{"n_layer": 12, "d_model": 160, "n_head": 2, "n_kv_head": 1, "head_dim": 64, "d_mlp": 832, "vocab_size": 8192, "activation": "swiglu", "norm": "rmsnorm", "norm_place": "pre", "norm_eps": 1e-06, "positions": "rope", "rope_base": 10000.0, "rope_fraction": 1.0, "qk_norm": true, "attn_scale": 0.125, "bias": "none", "tie_embeddings": false, "parallel_block": false, "init": "uniform", "init_std_qkv": 0.0395, "init_std_o": 0.0081, "init_std_up": 0.0395, "init_std_down": 0.0081, "optimizer": "muon_variant", "lr": 0.0028, "lr_mult_o": 1.53, "lr_mult_down": 0.7, "beta1": 0.95, "lr_head": 0.00629, "warmup_steps": 114, "schedule": "wsd", "decay_fraction": 0.809, "decay_shape": "cos", "final_lr_fraction": 0.0, "batch_tokens": 32768, "seq_len": 128, "doc_mask": true, "train_tokens": 223700000, "steps": 6827, "dataset": "wikipedia_en"}
MLP neurons of a small language model. Each row is named by its layer, matrix (down: output weights) and neuron, and shows model dimensions 32-159. Each number is 128 + 24 x the weight over its row's rms, rounded and kept within 0 to 255. Numbers have three digits each. A neuron's up and down rows have the sign that makes its largest values positive.
Before each neuron's rows, "raises" lists the tokens whose logits its output raises most directly, leaving later layers aside.

raises: "ship", "hood", "acy", "ates", "stra"
L8.down276:101138128108146128139124115109158146145149127131155123123142137111115124148161123072128100157115131111087140133126155131119165134164127138101135119129108088096131118138120142107115120151103088204105122151074166145133132154093138151166101107131115151145138139173136137139141152138089129065136114140130149111114135140125161134105089127097105141132182169152103108136175094165183097135151

raises: "ography", "onym", "ograph", "iller", "line"
L3.down140:106151115175099154085156141146146145103116090116149108126184124114132134071126144158119119102147123147174116120110092156110156104114136136078167147111128162094121130107087134111092138133141147132141058131126158044131155113111136133136125132127147138114136149122107077108152145146159145136154122106154111140098150074101137138127142124097129121170125126111135132128135098055105127126108

raises: "der", "ion", "d", "ist", "die"
L5.down330:107143156067149106137127130119122116144117133089099121096137085126136142157154127160147143091129126114111093088162133143101152155170155120131123119121132138121123130111121151121165097084154121110152139172163134154106111114153119135092111156175161132155145183135117173161176144115151127142156154089116149108100121120113143121167127148141145135139124136114164127114142159103204119127117

raises: "or", "ist", "ym", "d", "on"
L2.down233:133131146160107176167110161169118179146077136098156123165146094101160107163116165134114094129119172110106114091112134107102123178110143154097159130088094139123108133121129104161144147132085100117126100093123139155094096108138119110129124160154123153152121098125155061147109133134105132134167153136101148106129131165116133104145118141122155105135146133118095126126120159063136106097088

raises: "ments", "ions", "ion", "ian", "ers"
L3.down277:107142191115112113121109103169116096117105132108113131125179102125108149155165164115138109118117111138141163136160135105080146119114076148132189137113152183140148137088181162122123085104105107082136112115114132102124106133127123136169106122118192077084176125125159160149143104156098119118131116123149105151113133129131112134138130141125166138149131122166120126103148141112086127150140

raises: "ise", "ising", "ister", "uch", "ize"
L2.down2:107144119133152106163161178147110131099129119124129123112164114128137104102085130128145121120107093155147106123147107129144129174136140133168102156141120156140071113155124155149150144121147107104109096109125126154092148130079161095108102143122134152114141157121151114125119123121125136135156141132186145133118128150138105129104143131103116178135167131119141133121121117148093075101098

raises: "ment", "ments", "ers", "ledge", "Architecture"
L5.down200:104146104143096072114115145101105114136114139137129146160126106115141088151144116137149152110099100151134100114133126143159102164136124124142122143109078117149142137130158160122107152149089138072171107166129115165148109168135157136119119140160096127142129153126112119127150142177135171143145091079119164107159155142136107160176084114170117108138139118146103084177113107116125128090132

raises: "ments", "ment", "ctor", " steel", "ography"
L8.down135:127172163129108097125136153163159107171161137105131153130128100128112110110149124128128160103151098140146133139125175135153125080133137133135126144121112142110099087154129177101111134128128080128128106098139094153146130112094107123151104132127174165096120127123133135077133158140065136103143088100102135127102161109108153111163109179090140076136122134147128130140173137134113126134151

raises: "s", ",", "-", "'", "al"
L2.down91:080098095122129133117136091156123153127108152104120149106119114098081164135137123148107130167122137090121121129120116143105149188144111121119141126093136125109142096133150130142110067126128072129104075134155136156111184151164131133119125165149147130121110084142139061171131124100098134138149148153111164101142115166145148110137150140118132188125131094158124150113128113148138117101146